Weights of a small GPT-style language model, trained from scratch on English Wikipedia.
Size: 14 layers, width 256, 2 heads of 128, MLP 704 SwiGLU, vocabulary 6755, 14.7M parameters.
MLP neurons of a small language model. Each row is named by its layer, matrix (gate and up: input weights; down: output weights) and neuron, and shows model dimensions 96-191. Each number is 500 + 50 x the weight over its row's rms, rounded and kept within 0 to 999. Numbers have three digits each. A neuron's up and down rows have the sign that makes its largest values positive.
After each neuron's rows, "fires on" lists the tokens most often at its 100 highest values on Wikipedia text that the model never trained on.

L7.gate89:553503551457527547538461473448509490458445492478437539526454519499598489526522435504485346431482517479477489519492510584538461559553494561487494610585462452604561414544549512492499514473536471608462525474571572518570464473458593414504441468565549479563463634550656542452420571490537496548
L7.up89:443507574505486464512440481435598473374482452464473474465477435548470569535455417453566467505578558528546441464482528449553514473495522490496493543520553416441468512476546536505524415460517539518475473486495475479452556618452507497511425594474528485486514484475569507492462488498504434498
L7.down89:454499452566475528516509487432475438497425455537457471528485499506578566571401502479443480384485483524450535551510442448546513562507413468549469464535554522519528518464495476504479518471438550458500457525421493528502391470508475574527471466444514478534575538536513515506526505582446484582
fires on: " that", " when", " because", " how", "ested"

L7.gate118:554462496484466482448527483511521526533495506471622506417551479444459480560485454493442524525560548562557433402499478496535479577505503428551523445487511543509446432448542468396500495622520530500528570563550662559528529500435505463445501446496576453510538469535554479455499425439480513459
L7.up118:524533492473422568442476372488556519545518444428535530523573514435455478490455536544448492504558445549483455489456465456547462526502535561582447477392513501468467510456450537520538552549495457515466441467536504548485451612442436487419488479455508425377526505529504519538568465528466438462
L7.down118:450494508549563491514502561392538443503455422486500488481496503417507561432542584528517511540485613475497550519485509443497453455569479485491504576482526424454401519542479482560465442588508467521436522595449452494424528508516554500572507458549479559616541570459460470430551558399519484564
fires on: " -", " –", "!", " -;", "(", " ("

L3.gate422:472445458470511492412324619559438540500485568544473553505438417549449436442477494497543431540512511565505540436531519475459517467427567450537453436494546515485527473540462495588438454426519591450582445439482433470502560545505540474481503562425539451522450474557540567490443555472522588441
L3.up422:525459384516489525470288556508416435499454475545447569473499541521516544450480463460476420509455492495521457496504521427491450452468524469553478456524614554496525524568527426534515476369482553508467445467451497537480517576453580504498482457430528543532403449509547498520428544383542582524
L3.down422:471561630526489465530648425475573534524562455428542389537444475448500551589494513551544545486481490512478445539503450567502532519555469503483528528447414437472525506391498561415510484572515476541506560577577549524506455380497440566534504503539475539495597541481421489495551465561509486538
fires on: " c", " ass", " b", " r"

L6.gate317:538555445480470534597536509496428547479522523556523493469523595487517513432495479525495449411496453506540567454498595507440453464464498437542503551496499489470537402523496515488475431561468522500557540575513509549430535521490425422451529502412533499591523449443516520616424545478496446507
L6.up317:523571494419459473444554407478459458522553471425562513520463395533554474501441501508525481443411428548485509473564474516465512463452447460477529485508374494540554474482525450435536583486524425522526470397490493523550413517516531476474482507513550473511474551556539515543523474448545547489
L6.down317:620565574561477427541479436539513540351539542555542490488567544496389536533471454462391428525505547440537604525498519433535444514468481539458458555580547520489584436567529549450499505561557591496421605594437452485499587504475477513503510548525448499525488497461506527477495440490517491524
fires on: "20", "14", "07", "10", "11"

L11.gate68:504509385558485454494437452515484573368466444473513443464491531434405550579508499465446478506520458489544528516504483559507567551469494509585498510460443523498496549496613589467492478439596529612444397543501621587501460470500455420537477586499561470504498515530462568467384560438461463468
L11.up68:460472446575491428349573425495387482514526373574528492559449509511494439514427491429496519400639513537510520499510486577459487490475449555469477522470470408534562455452504546439499462439446524505449522434433478522537587489538417398491545501538461576496454544556446510543473449529455571503
L11.down68:548504459546629470583436456562497574478495475506443566484470543411508542467477553460515518541495553499446504522477502595580513506490574609414506539479428466548455463518489569492517504443427559458491415517436418454514465423572440431573477520481507581554384534502531570438591482487516433578
fires on: "00", "30", "60", "0", "40", "10"

L7.gate388:556506411468456545435461491568549527451511528435524517374581471485543525560520467507422423448480522527542553550489581543491511460443475549556522533470566467558579528451457446486461444478532580592441498386521551485442532465421613451517557509495474437550553477470502492543583493444529500514
L7.up388:524395438558476566444489566475522496469523520490541494533564547390373523557502434539562465469471561484464613448487537535541496574500554501522508485500521560472425549577412499530526473407499521526509375452551489531467511467481425409418428526523498476496504446507548505496477390455491549588
L7.down388:525427433503566515423574463482512471488543500448484467581447488482442497560401536563509564502458524464495575423507532542449500450487579465517527485484588426468503609535470518416480410468459487547546505468483542474502467522482608593588404590512443506446600576515500488504538520505551459532
fires on: " r", " based", " is", " rev", " built"

L7.gate502:555537531542510502470518528440466482544540476529544552559532452467523612459406550474451483479493618536496576484494511465503499488438442444487521513461618476443535388477485451487482544473469454627403449474460487565561492467491490548419528472500481443535422508382448474537446536412513551518
L7.up502:556533480520445578484521558566550462521436479423555499569530462499454396503612493569401497491484461553543518482459477423477438384497462437498510465483390623582564582478467584439404528507609482549435475505479434532456557468497448539402524459491515557615474500478445512506486440533514452458
L7.down502:556455540509516540478464508533463456472536427590524446483500436520530493547494467466566529549554530514509530520518478539510454541498496416585473501443524516472468471447446421479587537550374489575602575479474514506549498552490430536528501548577488531543544397586552515496493458482495604468
fires on: "==", "====", " ft", "′", "===", "os"

L2.gate333:552501528335548533504499430468509538553459439516498354518541554442475465445451614458568528511526599563542555543502480506443507586501518536403548574442475461535403545482538478450464415512540570572554464471553504418477498526507503493565507432513496495500510546491505491432497516542509402487
L2.up333:507478487462547514567430470503464574463508579554528352567501545481597427514491516430615453514529601532506480582534504565443517567493500506479554480450483546511526421426531525454481454386530471534537382485520526497518536496513529551570488508550507526447550445542532478557505480538554536595
L2.down333:482493404501438536552460484433474528536486570495435527470437511557452396478475589489560515513526528515443459467520362418411497555507444471477643589488518515493509481573430567478466522492465497481508455466492511471533612472396552441423544512577411548528577566429553403445485465544472563467
fires on: " poet", " manager", " artist", " commander", " actress", " writer"

L7.gate443:482558462559489519594359401519421562470540501417499599612506578394574426475432437579476443449548584475541492535451493501557499506569443547554557558492481489570504408464458480480460455413606489511486614510500422522425455490464426484483457524538459466535557524540506519462489520544543551440
L7.up443:405572439546461455468460481561530506554535448441598467468471452544520474472378507524452455556557448505597479513438572462498512549499496460544516508460442459481503494511520475526589417479480517530481518447420502602466437571535596504493432415500460482506475400537554521426431464577476526494
L7.down443:503478473584527560537488451520494424520496405543453520535471577479564567457530427536460512385513540465483411528517518495490486524450440529471433526499493475544571525487419416454418469438479478493457529427448475513470416437457510592436432428479432420512503563524450531459516540465516538493
fires on: " that", " However", " but", " because", ",", " although"

L11.gate51:526561463530544537507508445435368481467488493522505469485535410484547505467506554566461449526630412518507520530513520536530537571487569457452485511550413453532470530549485436520450446506476513465479479567508576573498508516519542512601514468490448497538411514530510542490469509448436480475
L11.up51:493487545499479508533508386545522556533583473519456485576474477524558472466576527474528482418474482555477496457500525496521410476489362522534474571478425544516414504605458545497500545455532489536501529468536605523577482485523467533529488554487481546486421546554518505545488549458524464536
L11.down51:317529514467568542506509503541447525426438471511453489489518413482551516398464402509453420441583523450524539575552487532486523502492492560640514539437550492464537471563507563486405405454483483556425525450528479643471542521533491547425527450548528469558531569450536499441446384447517571488
fires on: "20"

L6.gate241:424476511454622535505405501407463492537435521525582500551533485443467605427467452513513548513574590524486554489495588559530479484466528474534546535531499521571404501541407533443493573467523529559484453464491409563503537525425490487549492526520480445560521588530533504503484576547566504385
L6.up241:535483505514447560611480492466477546506562404466480415563523538423564526531459485485523457509563538470455445492448423523510488511506481509465552528462529457530603487540518533519432416498480391472594527506478553532460446585506408469540430472487463532539638526504463551453571470470480497533
L6.down241:502541470424509531446441499649388529512547494538532629495478482556434528494510558547494545531479515475530499516553589486479518466507539554518540515557453496490371479541452496491638605522486529515459429455542511531526596491464523602506548497553538500534426498491596498529459470522407512537
fires on: "ris", " rep", " actress", " ide", " po", " poet"

L6.gate269:398528423548527496605592464503525510510489526508532447448483456521405585546506550495446545547526583629520486465559597449557447542482454433505450495576461466487515529391525602528496487471404469607437425459509463476496484474585527490444541590534466505538580534475539450535470507541533533410
L6.up269:550549573466508528429571452458498529528558609547582551484497545479539598566497540499471449431565515467498484477481540448584419527547496461504517464595476527464401470522634557555525547469469498563531437538523454555458487450495522543444510598502500534521470478577484531540629450501505513468
L6.down269:546522516671461400513448437504485471550558528592497505477477485534553552442563506467581402495558538555499517504464400524512372528562529549506483500416525577552553578531417431413515430460494465451454561564508523583529461574532467508415497402509593504461491478475396508516403502480506511526
fires on: " education", "Wh", " imp", " Real", " —", " software"

L3.gate656:558549439497497471466505420513526551405445463531601523535456515477520530508460438553444414456451481531505544526490601403466467579425444600563444510434486464529643580566535527497494493534547559423526410509477514501435545561506583515519512513590546509468534521486487561504395463491460436480
L3.up656:477582509568426522440519496490434614532488421500503479495557477421517478514489399515580399499583413443484539445507572503476457460474517453495454492555474466519520532518557399459518418443569581444461430507438549469523524507486522535413475492458486549447535509534563503534515437557501419483
L3.down656:486484422496494447483495501507550482528548544512497539514452547574496560513517534403482522500439428562526589564503437453512534563429514526437468548461547488507575467533524478487555635611508512580476549499507472535398535503622555522590538548497574439437450493427490531535535515494438470536
fires on: "1", "^", "0", "10", " elect"

L7.gate274:505565492472418482518526562472538470619558501442500537378492514483519494486478475482448398447498451535588493509564548483440468532591493550447518445516497401456433476489477488508479491589538518491442478514532567471553551470585435512470552427441522493524416519574546516568349530412501534554
L7.up274:448409438470472545479486353517501531481443474431525553400543480462475532476436477431517466501426500543466455547443472596444490479538406436524455565498447556502453506622492514520497410500504498507482529458459511429532521439484461515480529459500441500568381529566542417510569480517495555469
L7.down274:529581478521551534526375519376404505568537458520519569514467419547447555476454501396476523543569602500612425605420443440514568610466501456518416463521434514374439515511466474493443523517525559502481482486470459509530554494626565467553448580435516484445553542507477495571508536465480566512
fires on: "19", " Party", "20", "18", "1", " Elevation"

L3.gate496:477526506548493485554540446447518487527580552520531522531526489473531413538518550498487591355510519499529539507472497475509494458480549507476468460572423451520503458477561500463514406496549608499447462441500506498498512544515519545438492530522524541569555444405458487445491473459548553534
L3.up496:467524499546464549555481538452556429544473544469546553545511494457489525524553457425593487468470499523505447502531566569508410341462480447463542477590419536500459520506461521452444525501503476497394548567449547454545501519559510572446515553523491526492460449492488563437525563495504527552
L3.down496:532543471485554486433468434527505541534520521491453550464581494556486538411544502532539442449544526478622517550435494494410457545482420414501534528472562468527518457529521456593516535370540435433513518486463612565481500539522514477504475527465438612479496494527517415516512503457511498446
fires on: "==", " \"", "====", " O", " '", " Or"

L11.gate166:501508463526457533613461594573532526494516430501489550505534490438558531480548501617536354424506606419446535483493473376585446590508559554526547460496475516474556470474505516550523574511510573471484459411526467504388497580504483476507470475421495530485483437454531576401508532518506472504
L11.up166:509510424530519515426436512563516550399502499484579501601429464491501603504499500465499454460540535478501566527518510615434490532389521408548446487425463537530512610513536510486484534424522532438529510433602494493574541573500553525538498566443625497521500478521443452498413539463509588446
L11.down166:561621582435448469471530527491602442461497480547440536442510588459524505532510565446575436435483610469519479469474544547476453550503461494406482576519471559492502526575471461512488592490513534440438461586474493440462414464514520433493450458464435522451500486422571468526459498478554477469
fires on: " R", " r"

L11.gate91:511553433434560499439392422465523415438472473479544426429550470445472459591458545522394567480525453424580503501515482470433510568591535482463497473554512492526466493477487414520567488540550487509479514523552535511512596477413494417480520521475486502498437441562596493434424414556562498468
L11.up91:505566530435501390564509468547477612529543551606478524487636408447468476469599490492523459475445460542458526493451564481475484477474598464440525538557514517501413470511476409412554469421482495538594466450487477535579467441565499450545567492504611511542433484504535454519447488527524470464
L11.down91:432540514485518515573446538513494565583406462526603469485443374528492503456457468557530529588500454482375465461573460527531554465549515527454465576609491603543500605559511482520445491500545531584475451472424475579501494500460497545478467518505486540560517550492575571501531491487507442494
fires on: " ", "–", "20", "\n", "19", "14"

L6.gate109:406491420466490552575539471547422500458480507449436537506476401433466481443421501506491474397536559486548514433491525470439491516519605495517448558600546450626470405562397512574416517411527536568527586472513484554517454536556495490390504520532529470427476594462562519443406483499454453480
L6.up109:499399499448430535544555506565565498501422417461467493451477493447532502432419509471633441462565437430582453476538570558438497465518486492490483473484520399466507545466425454557524512462478435449449499558518544565498528540564570512459453567419450535465347472556528501563376522507547536537
L6.down109:493616521541574512470420520547494498584505468572408490530495526573528445525462514496461418523488485491530485500423517466476519599518520468536442518519468444598504600526546509590517517482515535590537492520422541443520418492526431503476393603470526498488522499550564521590438546368449504412
fires on: " that", " called", "ested", " described"

L6.gate260:462473503435535356501442495482471488585556470519566538511581505420501518490513549518507492466555540467569470528474508493571519492578531530444515468453529511452438468463478513550489541481513485464475601448512464520477483482557580507590517472456554512558444426482475589491548502502519456434
L6.up260:541594458407454486627484542468526566489599533516552450404406402490496425586559456404481522597467563578349531532509467457520564525506473493485475516494616501582539448453551464559493552488482392517469515471521448528453513606359522468459485478467401544527480436442433540515502523454524534515
L6.down260:499457440606445562426513490487433421588489438532570563530510535575558520513434515529493487452544356468507504474595521421492416530540562541485509528483407387552482534542472480565479432583574459468537500507495498493423486369558407571586500496570511491454548440502499432488505526460546504543
fires on: " [", "[", "Or"